Part of a small language model's weights: width 512.
MLP neurons of a small language model. Each row is named by its layer, matrix (up: input weights; down: output weights) and neuron, and shows model dimensions 128-319. Each number is 500 + 50 x the weight over its row's rms, rounded and kept within 0 to 999. Numbers have three digits each.
Before each neuron's rows, "fires in" lists the words (lower case) most often at its 100 highest values on Wikipedia text that the model never trained on.

fires in: "was", "is", "are"
L10.up718:489487540418617487548545491530555459522504513517533456537473466459526450452576495490540555559439463496508624499472521543583488478491498537448455560454492449428529437482571545429433583465471476388519492428553633587413558512384501566447523553517580516543484532507485573526603422473504570577617460588522562527476532532554426499489602525485494602409505505545525436484585556521453507438419487641472447445531471502475473483482498487454513587491455528492446485515490549475350432620503483506509516490485486491501499554457588464539457480484489490399540462469404585540524448534557474507
L10.down718:437499357431493507525563461465396505440514554521425460499549504580413481511533517547435474452511482492460546452448457462483487430504532444492482577486402507508486586531537452564489463449568541501477490515511481453550458444499480493366531477498498518561536472473515535512436511538510539526487462523513574476478628500497538529461489487524569460452490495448532421417411449489584531489524449492437473584533544497467556557664494515504536525536641527588412472559482475507591439501493513421595434471582492544416425489445465373546519503462505486492449495483473512486431483488413550583

fires in: "an", "not", "is"
L9.up1356:496515485447493598455494534432542553533502426552470497599464510480579466431439456598529540565573467554566490526465517587482456559487477642544547541482468394430428509481486503479485501520496472563529493485434458471509515542553490481503485483453534511507461474530386446522510429495579502497410462525500525488482573445394527549496434513534516378412571513462507450465548447506456506585518456502465475504515528571537459537421506436525511502463407483437490619443480513451574449437467523537557481367561578511511491471507483545444507571456608401457565542551459522488474530441485507502
L9.down1356:602497485556536480480506578516548455549439528478436502491512605435515498500462500465537397443465538515471469473545478530579467369539527541420504492490498477523525567525461528412460545503508533524518564596425522536424537576465512434482559474527496518566458544500497460525541462533599582449577583512420483480575431562560504563400545597483527461491563497513516511511463397524534492449581502451496471639464448566423504461568556469551487518398487540437546442420484563471531537523454500455528527529481422535527431502482477523538528513598522497552512646532479514525550569451562460483

fires in: "by", "of", "in", "for", "on"
L10.up57:510511465537527451568415454449434367490568478553475608514511440504478512531478432577467545491530565491496442484503512449429466461482351461486476471514495457481518490528403510476476472380433483481424500421491484480458537484431421468482393510423488536464534444441522482555448447505514468457521497583493482508500444499555580474512477425538438652502420550474471532531532472558428535452488524589544571529482460399474411534417406500527545487504491398449541555531526437556518453662491398570576454573424550540510564489446460600506500545471527402568417482465483484413595490458540529453
L10.down57:472493607567424537542421470358503568533548431512558459476519567514510490470488553432521449483470429595532554497485585486483541497447509395487511581489524412463497508543381506562507475513557486492547463511448507368589561496525401512469447462456532530544542515520504561497577482482519521528506504491412461506427511491521508496430444489503487549435450501569470597495437513399388525509452592557504451572486494535446461457518587496474444572417390510526637413499533528541550492510563522591454563450485594518568507591459533596539514479588469457512436518435564407461435541510539548489

fires in: "to", "would", "not"
L9.up1015:487513637456507529525514519524503489475403479540500475435465460430474514492441461377489528481460473402550492451505542560503538532506549514515542457475479474483442442524547492429573583486510413509508539526492560547473417471492504537471590537505499551609460443499519547429462523489492465484542435447535421430481397498514496572479515536442521439439486512554510450441518496534458522496493457530507499445495478463488482431344502546507526564547486498445542501569531454470516466486539590518528467548420439470564496545467581448572407516384567474578474552464509503399508398573511447517
L9.down1015:476548556470482506480520558447442595464491515569502468475497553440555583524438601520488506537440531494582450532527494551483506566512506494402560537499507554465441378513517442514571574446512443481471471499522460518585538529490475466537536504542440506516406521537471533506456482535490498464458511478493469424477535563576561472558509520524606483425431423473551528602430426447497484434551512524484549572397461500463519585520552524444591555483445526449490494536552543505500459528520560536490548522454470489534360526446523540554502566615519525491507458439451500496477499396434435506

fires in: "an"
L10.up612:443544370436573431461426559516416456491515479508555536540474498470512507441475489417503507526461522513419505522520494525458426512532542480506435577572561472408570461467524487510509431481453509583642512545439470486493496525501482511458573500625472549475564513404455491433515452463454466408482498492574536501502496518492480505494457508480477557513423435508537503586518458493482511475492531449459456593509540553478572579494486520533481553482537520526424529478486424545475465487496490533447608485456469515588520501552513416465506509530500510484572562479591509429387475459496555528
L10.down612:503480481426453467446523503503433575490469542450445534562462439560556482460477503464451452533469494489409515435515552441480488470574535527540491538444556414430518521445520493523454526575470483539489546609556525351576549525457622569526546510555552632515580537494455521541523514525524595432466469544541538491424525516499600530563546458476534567524424552492486453640452460422404566446522544492460442472522462523531470576461471548527521501549473498543420484456562490469514497406481443542446512458533459509552529389499549460426472472487400491522454512552467619536474544564511568501

fires in: "of", "during", "in", "both", "the"
L10.up1226:458564481501590496424515530477573476573686556501445507437500458481512416554510464507482531492580488529416515526469478407545557517512495458511508387533476521565488532523455516459558543521440501419498383513421521521545493450480471507522573578462538552486547477478521497490498464471527476545486548435499531532462578405530420497495485523496463578449534454547543475408566448480540566497544462447407469415483515443605518535501478471598591498495531531531452504524463547469469406395466488480469462498513472447534560597514468555572514469421604443514537518480486472466445624527430504572
L10.down1226:530463547475431520495431426442367568449462522541505471507505511486543528431502563469557572481511560473424459543471515507447409460493548581368419510515540477539445420390555485468533588450554518517515532466502435573512532546527442491418565436554404562455466470480521534471439554516438555506584524493527491489555488509432517502522451535561435482517532569526457451642431590528530460537530524463526463531505479587489481463467439512546539547395454463489474528470533452491515418450458533525562495619545452465594486550519479416451488432525502462528528485566427500432563590498538474525

fires in: "in"
L10.up1272:481639500475513479476548498457507489473462534634499448556536515512526509542493544567485497522504471482497513429440519471437545419528461456547527521501404494419443554429477432539504541401512490492529458482493529471480508506462454510463553431494450510510516386463486428437523559510489485437496427488463427514558479589491442460482441422454528593468473389486516579512525576528626498523455425426460519407513608465462445545489428585419591471526485478395539445503490507468394513510493497491440490495415523545466577420532461519548417538458518468515488520451431452390479527524554526509
L10.down1272:437560526326541419479427567397559436566600510467499505510503671472594596515517445523527505529526515505499563507477467545459428487468421544511448461559525452496516542475370575496475457589415508530464566474530526537396497559616562501650498512492498461488469542480484407508462538406509524543490462462579440535541498504497525470424435405494514473514487515476498447562487463541478475464556510481501557555419429545578461518496467568469472512522424454429552506497528524366473523542507553474513552522481555488525506478496554467457479530483513620540513443511486575432545495574543582433

fires in: "to", "not", "would", "will"
L10.up85:482448492438536509521510478500447599486442536533431392559551555399498479546401517433476569545494456346471524413467491437485502501475446516579574498514537537500504395661576522511610568491475460545530507507459547471506474466514457563538522547446565492519407512407456552471548458485464463471464431474496489632436462483486400457370445535487506409514428519491526467408572497608495519510454575477503518525478454521498448536501517626449580503480567554506524440511430546488437525509562530498461535545486522515557508507398550437480547547508588486404475608586511453453495448532450455569
L10.down85:479523491463555529508579456482509530507458500457599515574484466452562439477480491482504460537553505479462437514454611478470599454486521527428500525521568535490490446578506454512455444571491443447462488544538488477534431496561458584537544542450528515550417486536484546530534401453555492502469454447490467477456470480471522407529473504430586493554511519391510565641467409574506459516433512579493521479435466454506461509405454513462558473492506600533537454557467421506502515418493518528448578481485556513559429460418475513529538514545522533402494512385510408444534462499425443509

fires in: "the", "that", "following", "of", "every", "each"
L10.up1152:552444363421532522487437518447515486526487487583430461546434440512558469546497426527483556491518516451517512616523462493515509483458491495476524587489495435517509528453493527438492555458410546423502554493491527459399458501469436496611507454486432518580501498508482547451487479484409472500558520614458463505525575556462489468627497474501555535472427606573580490414557471495501445379486412519555503560417431508496500480463496426569491409485541495513429488578507505500526411458466490423454492521440611426449612538507452491461500460411545419533515551429539512470445554456510453548
L10.down1152:464498512401512506532417466454521523494510541468525535458412578517526567567583460507497534531481519539468527435538436527477403458482445417486451547533484459579454488458444551517505627493422542497406530542389561444457554442533488504611431522500432563531451527550484527579511476486503548517513537491456483419527536468445498411532533452439485487464568533501507524432527552440431516463458479441529493474455529483492529548514499507460601527450479498531504437456595567447421479485483583561494551462458594470528534517553506484459408549401492513585462471496554527524470531550497498464

fires in: "has", "have", "was", "are", "were"
L10.up1251:445479468600485502524563502455536442643521497581450515424496392511484491565513493463500449520512427550535543545553538449589492498515468493526493594483474517432483513458517532535437496459497418457543515557486572544457503569456538496507488481465563497563531526463498495542578473512528425449523482404531530548571600453479472519554548398455505617417456438522535464512511405440610422543473408553529505418534557415466513535508436402501431434495500421502552575497570565501517528609510444499401335456553428473481512549489578447513454444601406421490524525425554494462511428542558532454
L10.down1251:482503527440523476445466577419513460554462523463496536467414491560457587444546521467516444571603461436459440497528460441467536480466568437395569527491558512452561545430621475516499503525438471458499496509497489501536508642563470487542394511412515507506441485549490515535471483536577432520416513552490511479457565451510511504557537430476440482511492480474507433437596432504611555463507490573468433564512573477558453424536430498513437529591530463548536490502535562553513518507507471546469519455507482441456491443455574474512504526539412331505606477597575507568503534503505504443

fires in: "in", "from", "his", "its", "their", "s"
L9.up377:484498436521545474456585549463495431556558608557566592517437513636579515536475470594488522504484548519559512440454491432519453522444538464545487510367528474472537528442479580486500457476514490490490463529464519467546522500605461487460501467479465515540585493503446524498503540545471458429542513453516538461510484604495397508466507433436558491529498424455467549523519525407463429540527417511468435420520537534471519595585405507505587513462441602596504558442499550469449557554512503523457527492485547534476545449449493508424558547498508465592391493416442461497509476492540500495
L9.down377:468473549572445439537427484505418573523576465505477459503510409460476479533565426550449497447530517454537481523494458489509461531543542564443450530528481506489537456486476423559505526504429497569470513480567527486636502504479603498508584557436549444594489467519426544454438578467522368502419487486528494554565572517516468460509424504533484566447429477513506402573518514527503502540480532488557388473602574527482500476520485563576499465414650533530442488467584543415443416506358556593552540570463511517531492525424529589550604498580481524560458451503446552486473473512484450495

fires in: "a", "for", "in"
L10.up1549:414507465530479518550563437396474526490473420455530501486454468424465456467443468506509518503612495515451540478504501488467551541475567494531500439500459434475530521528447493541465489416419561508464493552542546511396517483370551497580585499490430491510442477552438454522450534476487419538519466487392444509504429433497516456491458552469457491421418567497465433432523530563409530529498476501588495504413552482513508427481559474473470521529452373442491442432552431555531503463543453489518487436509457432567572507524626421514410498442572560549537470579526469479484568573545380507
L10.down1549:543538458473556492479526497586481584485401531528503469474541562496514494575516492521452527475569536546505522481537512511462451489504466461566483519497521575536556610481498582501512462421418458513491512415520454461555510508427438544464536463487504438547423543467456516442447591478487520450483428564569525488425490473584410491479530467523492532383530480527467534417483546529478484512451515549569480550543534486548455568489448624489485485425540578525499512540460486486483422518509507540514537465486502507502512575381457530470598573562537447519509542500545475357440483593490548519

fires in: "in", "on", "to", "1"
L9.up1440:467509592530562517428531453518459477439432533516450464476515516529557479517464444507391465586503430472624490491401506518462556460555473465486433570440476536519337489505421510532606600482567519538527454461498468528546551492449570577512473501432438500485446468484492512452482597489563532382489466537477662490534502369574380469581495565508503486465485459487461476506544522519529454516541493458496554514546515494511555454480568480546618448520503468526564490539409531521544505427515463610445490500498486491505502525540403413572497490503625464497571531470468519479479556491508533483
L9.down1440:556443519415544522562484469483428501508506478549540453529484491499579572493553565504478528475496492445418481514565465465504410530610526448512521504503511485513674535574437632545539561415486521492481602545488520535495558578465431517566432437486478474507410468565560427546540435502486533524560443558503412466439475541469600548524553484508473572546536532476452502523494472557499590468457451534515527529537483488499468534470526511545482540470541442538541528415647409478512518538530507481448610488564507447580485480463467480473442482474439435494559569516538498463526554617494546392

fires in: "in", "world"
L9.up608:483476506471507508461624506428545475535579542580474543519439450506501542527496555500434553449523511552512560537583545488491454507563524528491458583553490568560504574446402427539553457469557593441577436538506526492440422598577487488497518532503568525491505416441498457547421510542542491487482463476498470572574544489466455368445416454429483583471519516472424524484519499509434458446531496478471481551518535572525596461596517545439589552492388466550551437436497437412474499506502514459529504555467550465469531439501441518461460528530550560508485519569493421532413524602557505478
L9.down608:482531484516479466455542368410465540477560395612537531473560553490477558631473505486545517409503513537477490506537483467454407498539511470487497578521517556590534475492450416538521566548538537488441478576537454491492497483467563475552489533519490426458452480459530544523480510474552539533453449397432535539492459510590546559452507459518564567512435492431480448444567485499500512485465469567585565586489479432552494446519494571439519544534413475620556575460506397457501459431503512622411507534508495528473507417508585505565447555505548610550487527466464475475523445551497493479

fires in: "to", "would", "not", "also", "they"
L9.up714:588550469525491440515496517562515595427512502550498425483485367466599551539420545442512517515567498476450513472464388568479537496479517476535507377488516501552439489569510445427570561475478439512555515480549519545515514605390503532605567474576463522477382496447555514432435468545555487503500455505579479564374467504484546528472426541490501482485475500467455597502514549558475480490540486531476524520542446508474515427406528470479566511455419525589478492519525496446442486450471561582506452459443549487569465559433524488491436526537610448639495492445399430421545470498493436486
L9.down714:503412479496482546471485606419421613523476494384541483531507496480487555584461485465553507414547524443533446508526535559472478452467555466488607445480521500430435416551469479431530546450568511538473443537538441508529505486506447500511536517529419512487408510437416510503494539562478448528521541464486457535412524480401554516474465552562542488470434514406448504461512479592529462474509575527557475499515437452463475512490490541458554491449473630508527454495545517479497556487538552573531468500450496495523396554480545531560497544580445328554508519524522427484482526469436461523

fires in: "an", "of", "in", "to"
L10.up605:453562423532497426509401557502411420504544483558462414481555443437401527475577500607569457507567500592377495506477518509553469525458485447486523510569582489493505501480473526375552515497506419548491442507472392478484461469507458470506465614528506476531530543476423483498467523570480469484442556476595531536546474475454534477574541487443532493540550531542464396529487453517482446475521522469459448481409449454477525504572531436543490479603475516511487484517501486497523491469541463482504481493513539478426528534529413519455391528555557443536440548525590555474408571573484514356
L10.down605:466460471403538483455472547460498511486445544485472451509539515574565514452530428507451478427538503531415562459541446479467363544547444476519482588479522435513523515423460504500389516530544457547526527479538515452478490557505444467526505510566478534522536583476436554465531516545457517574545517453497516415555568390447417483511579449436416514533361570423516442494457524538530535421495502515405518512424455488470467550527451550560466460451474473476478505459466567391481413535422496572484513472509434520442498465517486457465524459481466497513482547511488523481474510579533422420

fires in: "to", "by", "was", "over", "and"
L9.up673:502522505511555487523518395515491416506450605546523530499558539531563583461410533461508494519508507459512391458543462460526424501508399428464501512498473495405511443482575515606569515520498586522521536503446562480477595513434548457529474473438480453453519520443474616464616476485520579508488546557515415526428513638433439533460501500578525527586524580514505453576434544501580495488418493397556454549501462498563468463511555448524504547469464516505432494517509432502585559546496497470464536449487499478540610567497600480527474501449502424561532531500553508424513557461506541437
L9.down673:450584501571519531458486435553424524499613508482490538467470458490459502475572467499470545623496455486515459490499424578441533555540420553559545464431481485554540538602516467501440517474495494562455528503471489485467510472471458399506536519491493418373492516521512489523465525473529490465599535388559470511483500540524523456502543558532518583607551496483465653537503472422482564458484520486492377557542543443401515488373594498589558515470504571529458456481446507532408455412572536539519499449541513521429383510522481505517444527505455481431558508462565537465497532455554485549

fires in: "in", "two", "a", "three", "four"
L10.up1893:459522561474497480488499458483488509528484514462439409470535561469472493510450488595503436552487482409471586498463449454472527481510572513458518535537622427579563541379494479462433439417514523460511413508496462511531427494411526486520527417541443560455518486474454558435486526508566459471583443451544524529524447435493508471580485466542512561411530482481417524573484522478478573512504535450530523490487498478509506572513511559436629529447476527457559487444517497441510551359654503594457624600533524517522471568479509459448542476582394534505554490525494488476556568537515435474
L10.down1893:534509392583547453499469520537545437485461522594533498578477480521535470498513512428476532486399572459479482448451461465465496448503373483494544413515459549422510532521357478517506563588449434507467457523543520529478519470392467527491505525491433474527523455597455481558495548509520580521480512490434532520392526478467493435502511509460460492565558441480535577634558501472544488556466455531523414504551439477450489422588491545523492540591496437505448500421615519506562487642485600391622438440509485467541484439523485504504444431471572496505552522467502437560483488589514528479

fires in: "was", "is", "being", "be", "were"
L10.up1149:427463510585576481522541553543519528473434604580507537535457431518449558565479468472402566486548383557374469530538466377485496467565577621516534494516423409518517501500559443475562505390502451557487353482529553503425573535451615516443536580473549491519505477441586508448579500556548448491428631453456492450416546485523497519474523527522566488519471397463464465476490380494477508484499459487458481468543573435407487467573427525525505522534540530483501543452479506448538540604440489415530474448536482444490499535497525515531482520466398537489540473469430518533479472527447509531
L10.down1149:452495526583564545400429531523527503494461522464490482483496446566418553545444494496459412517562447574469540501416429478495499537556554464421494512536495496451547516489478438577485551436439485439495499558486521465523484492491576440559487587425491511448543506450519585516541466513487476503472579521433496541464558511471522454530555536475471541462518451467483450498507384502580541480528569613484436476510543545515634414573434507490458575525519426483520505508544488483486533558477520544431415498578504522506498571492578463543536526509428523512511477475541521616435490462443542439

fires in: "in", "from", "of"
L10.up1476:499509456553538538452543530507500441531503516549554560534503555520571546444485558445490482432546495526476553467481515505514451484473507608501568504434418476518541492517424525472517515495447540489484423347496415564564489449474526462547514450536515454575578540458505478432451661458463556507482503518356556484537456507561486518507532390467505614523482517409546490471471511485527558492523456526442427525454484408446489529502480530424526492511513572527531460493515522563438498471523446559448435480468497506537536449484482477380480584506514528489522557528481412471567557476518541476
L10.down1476:531488530557470472504467518464523526512521424521514552473573513525525508530442587469489510509599516403440424430464502425542548535480492492447526476527473554489429587463434494535565507560599497573446457472470543468477424536478530456543466514514493499483533512529521483528483444581589522537619543487523474439523471427483543456528533559515467502467617473480441445540608442555532556450527541525408565444475499560516490472527487636540369479473506437537472588537551512372430486463504566484525536506503453511516500512467509539524526544544459570475499496471533532381494608544520498479

fires in: "to", "would", "could", "not"
L10.up490:506503552445552482524556562562486565477490512486494440563481465488542547496416591465424515446528463453495527453470473549424643596522502475499458482525528518460455383675563432460610570483502410486543534509542561568578460559522415618544522428525406469504396475470444476478473473503539435440466556430464428495423489522503429499494399526530506531531552503525499526570534524577490531465406564605535523530535451495488452524446483498466573592548499528577465406528484551417432473463499605518574552543438558475479435540481518490455560412533562435520423497455514496460447445432456455532
L10.down490:519427504466458533451451555507474615445414472515555423527566513503506516554399517502511423458520464504500495495504518517464536449490463494527570426499540530414456409519586511477531527459509450476467481515511481518502479497508483565564563478468495471479417482522497523592484484565521414508481435401455477574371523532493506447495489551515505456450475555459543559573461432582465577476509546518550506492540402475482447520417495564481588457425431520512536506549537541392532491519464629538523644463454481520576391502434535616480514491530512415586536526491533441485500552511360442452

fires in: "is", "was", "be", "also"
L9.up1350:552565536532619488477533447471492531537565539495443498537506485451456448527474519482434580490599368653522495512491562468477459424562479502397512528522502429453515484539552497550488543501427537451530465497552549573489452507438502555423532550565467468547498435495470534444475473495443426488526486496506500505518562566555506515475544474520496595489545477505495450526526480572544516481446540571542369432425508426627528494546555420546476552450485580495413485494375447475551447479513521490492478450529521471503494522420519490510500472444494518372568476479445524485520436466600564398
L9.down1350:470472532550486542469488485366449476492440510461485474500509454556450594546505653513450516435456421593503515553578429499455459419527505499493471583472566565618552584504493425677426526448478511491514454397518477563507526468487533492525501515512444536598464467536530569455466518539516538489532475412487441554417631455532363485541520485495512515502522389376483402495465522507581508483475477542557385499434448480470603517562503474510599519490528517486525542545460460639590470590559578520420482524465493450541500481342467513470464453537471463497524485555608417524523573512493514505

fires in: "by", "the", "to", "of", "with", "at"
L10.up431:548486470453508468567538452560591521485445482560523482535524551542502551431502386454472506537472518457519485370582506461482551534529535403472492464516560599487410509499487480514526461451500518528530444481504489513479498513501536543442477476405529552542566547539528508492490550534595471466446423608459497447520527481517433497495578547499477478514527578394511441556446530543529438371558497434477556486561492458584479505509491485554447514434515456499609474465553455637540534504462436527493499440472574552516468534550435530525498379557533479527493468454494399497450480517494547554
L10.down431:392485529534533493417474478450509487511555479433513508389493477511472449534552469537559471491502470507430490524482443576518492533556553525522460581435470486447437538489599516505524467529470516482458507454477423510487357502465518482522584484575594360539388569563477589421537499450456504510449532480439422530466550503532520600539540501537521534506602536543480423584515392479604568554420453481490449499456501439536458501358501458515537479503457523504457546435516544552461573441443543521516421479516560432558481552357510518504560513502513536548460431514607511454487514613507529344

fires in: "to", "would", "not", "may", "t", "they"
L10.up1241:567479587448535490486463485473441573468439531539625425462509365503617557575464514439457561528567520487569443429559391478440545411526547491510566406468505466514453500561494456491490550479454429538459464469453534502573515466420388424509501472569483511511372462437535495515482480528519474459534407426508441581470426572502542542465473600486509517532506501463559571510541555579508485423452538544524518504576405508457490507499481518450568501462344543573507546510529400455449537476498478556524463515455524401527500436442557487490447549527576488542557482516407418390465501518541481490
L10.down1241:520431432468470501479465498461474541528435511438487513440507465469481513455517530402540473437495465475530468554486643577492404550452549522424548440466537548363556418499472526496530554507545455533451469586522558571493467492455467474524482496502459552487464477439475534559565549490470579443442528509482476500429456516473539456438502452578585524466512484440495440550526439472435521543515497542505474499477462510487479507536470512503559524463410477519587414429544517581479529496514512497588514537595528485547415483501543569521531426509451492611539459559516456479482469501486521421

fires in: "to", "also"
L9.up28:531562506447498441525514454634458557521434570605552451457502442484595528564445471409542484516532463488443555478454443555495555457469451533481495403513457507430458486519608457463543571489467454547570478428577552516430430497455525488605478507457460520509444533542464551431458463533579442510480439488571558548398436531493500541445458510492532476553524502488453545508528564497447473503508479489479525561540392434482445494435480547545464482510380524521474493539482483559550431436428545498520490439446573455486525527446514458512503479387629553595512500487513503466457465552416496496
L9.down28:576416485513367496534492460454466534507413541495580429484532561525542470543514486496551543514593486533550547490463605496438581475509484509475557439475594473445434489543529482539533539417598521388447462572499433575523474487561486526583541479455554481472462503446415460603479437520492486424429497375449418476452450568458526513557495456481545430512494493379543492403561399447488563580476500537470495508469433516532513489468384590492565467446523563441507528547614541510448489538553550576477600530457508517543458554438444585486486415561540417606469453510558383555528480440387427454

fires in: "in", "of", "to", "from"
L9.up1613:486553563494600505453530472585467527541518492502451538511421531418486516480496373517532574544569535567498511502405540489484436501531413379490397461385449471461522444546454532471471444342488467452533454487498458637584501547432480550498518511454494520462483378525545547572414497510499483504459483532505539603503515531448454512530458558545504474533474501435547471590451643537503494511516404579551525512511531539539453518448437491605550518497469475543474540583469503487448455510461459535498458493437511543521558461484488557472578498413610512455494485508456439313448511474490483453
L9.down1613:504506503482423587418523521417544504480450478505490444431489460500493504433478532514514439414462496465494572432549529520515518462458564554554525439575493542541506457504421514568499481469469521623481506474545481468479554475500456503551447447487541480446494481462448501520516548563451429374471614455399462427446437504548499434496475571420524529506507561485318600569542528517486638520538570536521456512480487485445482529455548534492480546487536547481582555558481449570434464557497500607468496547417457495534505465510466557563514536515513519475442454453498542382530490494451502464

fires in: "a", "three", "two", "several", "one", "few"
L10.up1957:523553452408480481451536514568546512531483556614492493550522545483526431485555449507512489528554521440533464504523412559545474435490459564470488597442461491437423462466485480485493471450474519519481451562448537510486485520545482473480479492506431439565472409442452585516535528541454508527583574542487454570550524581592605481543467495452432426448496426513441508475516559455489503480434464448474528455429528513525398511557464422433408519398462571457467424479537535539382485431512515451486494495508378548434561456417521460476552494382532500510510498507533495357405570428491599483
L10.down1957:559478512608444474548407513466632556452559582575486533436455532476592545459512531538450589529512502478497488448496443440442477430519534473519475571549498501492503470490480568515449457478462541388546451557465510537524479444466535501563546564530453506510501505407614475479499515504525518541603487515561507451523498541529543477528448424486572502478490451532596512500498463425511492496501466550549469509525540549521591515503433449560599548459561544517500509510548528534409559501495474505496515474497403496451520455494441461605546438456578442491486500466468495438595513443522506462

fires in: "to", "help", "helping", "and", "s"
L10.up1624:508502472535641574496558535526505498469435534541472478492588491665576452538520568494496558559534491457551422444455490515397564545564477554508459503498495509481392538659569588499569495455500487577589489520451529477536533461503444578403501436515481419539466506506525583454479480559422492533461477513510549604481513538488552551502500453521489544457527529391467547544448479529433504496431478520641487452461545484556500445489398570497507492480514511566427484436497544469448457519475519546510446462475552442655434515591502494587446465478558482558462450480496492495503510438496539540
L10.down1624:469622525502415497537466459467479504493536453493535489472568558502546449571414545553521555495430516422514500516429502558427518519447466462589523488470544459465499516505462465424503558545512459461519568621556523609585423490464454464505542556481461469601467506515489461538467567596594468426430532462501421509485488590536505370527490482534491456574503580428443555517560493469452590379617451400482525565483552504449518445457464569410516422542542445488492518551526469488474478502558538568483567407536555439592443478466577429566485488483545493432498543486538408535474609416383424518

fires in: "an"
L10.up648:480540439471511571487566468500533513508481400562553565483518599519563443621590449491487494604611475499446445538454526550494505463518523522513516462517495453466451547499538503480529472480481533543566432477440379537514516496503508397485544521498483471548532466457526503434465514525571543596391498513517500546496549543511457443530456436543533495516554475487449501502545443543451434470423496475484536471521574593444530464509515488495462482473501558401543455485546422566538511427390531520519475527500541499522441541504476539516512476564525542467513515423474531532536499525462570495
L10.down648:471482452467506521426551428462501469488489519554505521472517527499477513526464492468391547515488527506503460547527406541500427430544531519573532575444556490452567584538450506454530419464474485554529545474307471615531492477538536462564525596513485506463549473542520544495484498466501522512581615496552488571504512468491550537541528468505496492461545540482460482468501401446508547349493501480502655503518441539625519520537476439518462499523419568467516420508536511456439525506439475549484504582519592533512463530459472449494445468443558495526516558399541489524486545574526475439

fires in: "was", "finished", "up", "finishing", "came", "being"
L9.up638:541435482474530457434531485529541480557579522483464501419448495568544502496549642577387528544462517539463558505537545520507464540437555534499472548521504526501536522421529575430476503476426427445531432501495622447468490546384472552465489521493480441591553520561504549496527511557511566576537509466557426531471528558482408498469465543521475588452465530548488428531518506534482435537393455546485444500539564462524476486450468505441426552452485609623452568489405456443440438550447534498509482481551618537449485543594542517442423484530500414458529440563445538426430559507506446488
L9.down638:507420470475522426538501386431488548439460507423434423516400462522494543514529593498579538440548519458492472494557492578461494510595488469463536554540370487569560471511570510604521514555452525475534501559444427451576430462416550450437521419492486435559469581409562575484559470512515510556493524557467541545433541467514483542465450525439505496578525521470454434534534423530500572535401538504565497504432518516530498496443488506501516510475458539529550501425471445634503612489593535440605526513480469489461461568498474528625493487403482489399518507513498458450462478617524457440

fires in: "to", "not", "may", "t", "also", "would"
L9.up347:531495503453475400535453388624471525432408499553598490456511415556492543500412469401462590422537500495552514566546452605501514488496448453529545438485544514504370441535604547404570564489506429408570490469608570491463483497431497490588508500440470534625468521424476506526505453499506491583480503447512512486419455582522530463504430553557548435562460535477513541551528482503454409485498510464529492490554403463464421535438519576510451470522365545516457516485535525481493361472451482536530478456469516452474545583441407490526555518453639495482516437502525465466393437487494463418
L9.down347:484427473463423415492530608464414588458420553473579473428558528349571541508467510496534530485600560509538501434420609518491493437536440503456509499537643480507528425509552468478519579517555469504463476560510470577527414456526477557529518536509492548396494450535393441503455472532511473452376456375471522500431410525537505514528522493421522406510465451431531511429499467554469557582484527546439481541509440541500465494444479615525563505470527526502510560577582571434498505481543569416505696504449485462520419540478490523521441515542530449631501509528501468572519509518383442462

fires in: "a", "on", "two", "of"
L10.up1192:523431622461509450494568513542524388444473543586490465528536498469526530504475495601484506461558522431530470512513479559490519519598432484473476504491510555511419395475491480509440503493579438533471433501602539493492425500495507424469436433515477495532473639471509491557510545566557546494482522442455467502555497526502382503599461507509469579491465556467462398503484506458526489449454495532515390418510536497512496551545520559529530507426441602518489450500568499512437581482580522479437571524458451523437506544502488423473553528535457542535499486544543464395484346420524542549
L10.down1192:464531504532529499435507544544522411521456428509465534511516521499538489619548495509495427539480488443442432539497549519567552476481496444480509425458420520548507411532449577517479408440449583453451477421484642575473435605480543489600425405499509600433498547460486519550495418429556472513472482557543467457510476500492503489593511394495536524533549469419497462498510468493547545572497528476534407509436530510507440530489463492510496558499525475496579463482408569567468509447569496477450569514578519544395425458470523551500495522526555489502420529495497555375500484490493478616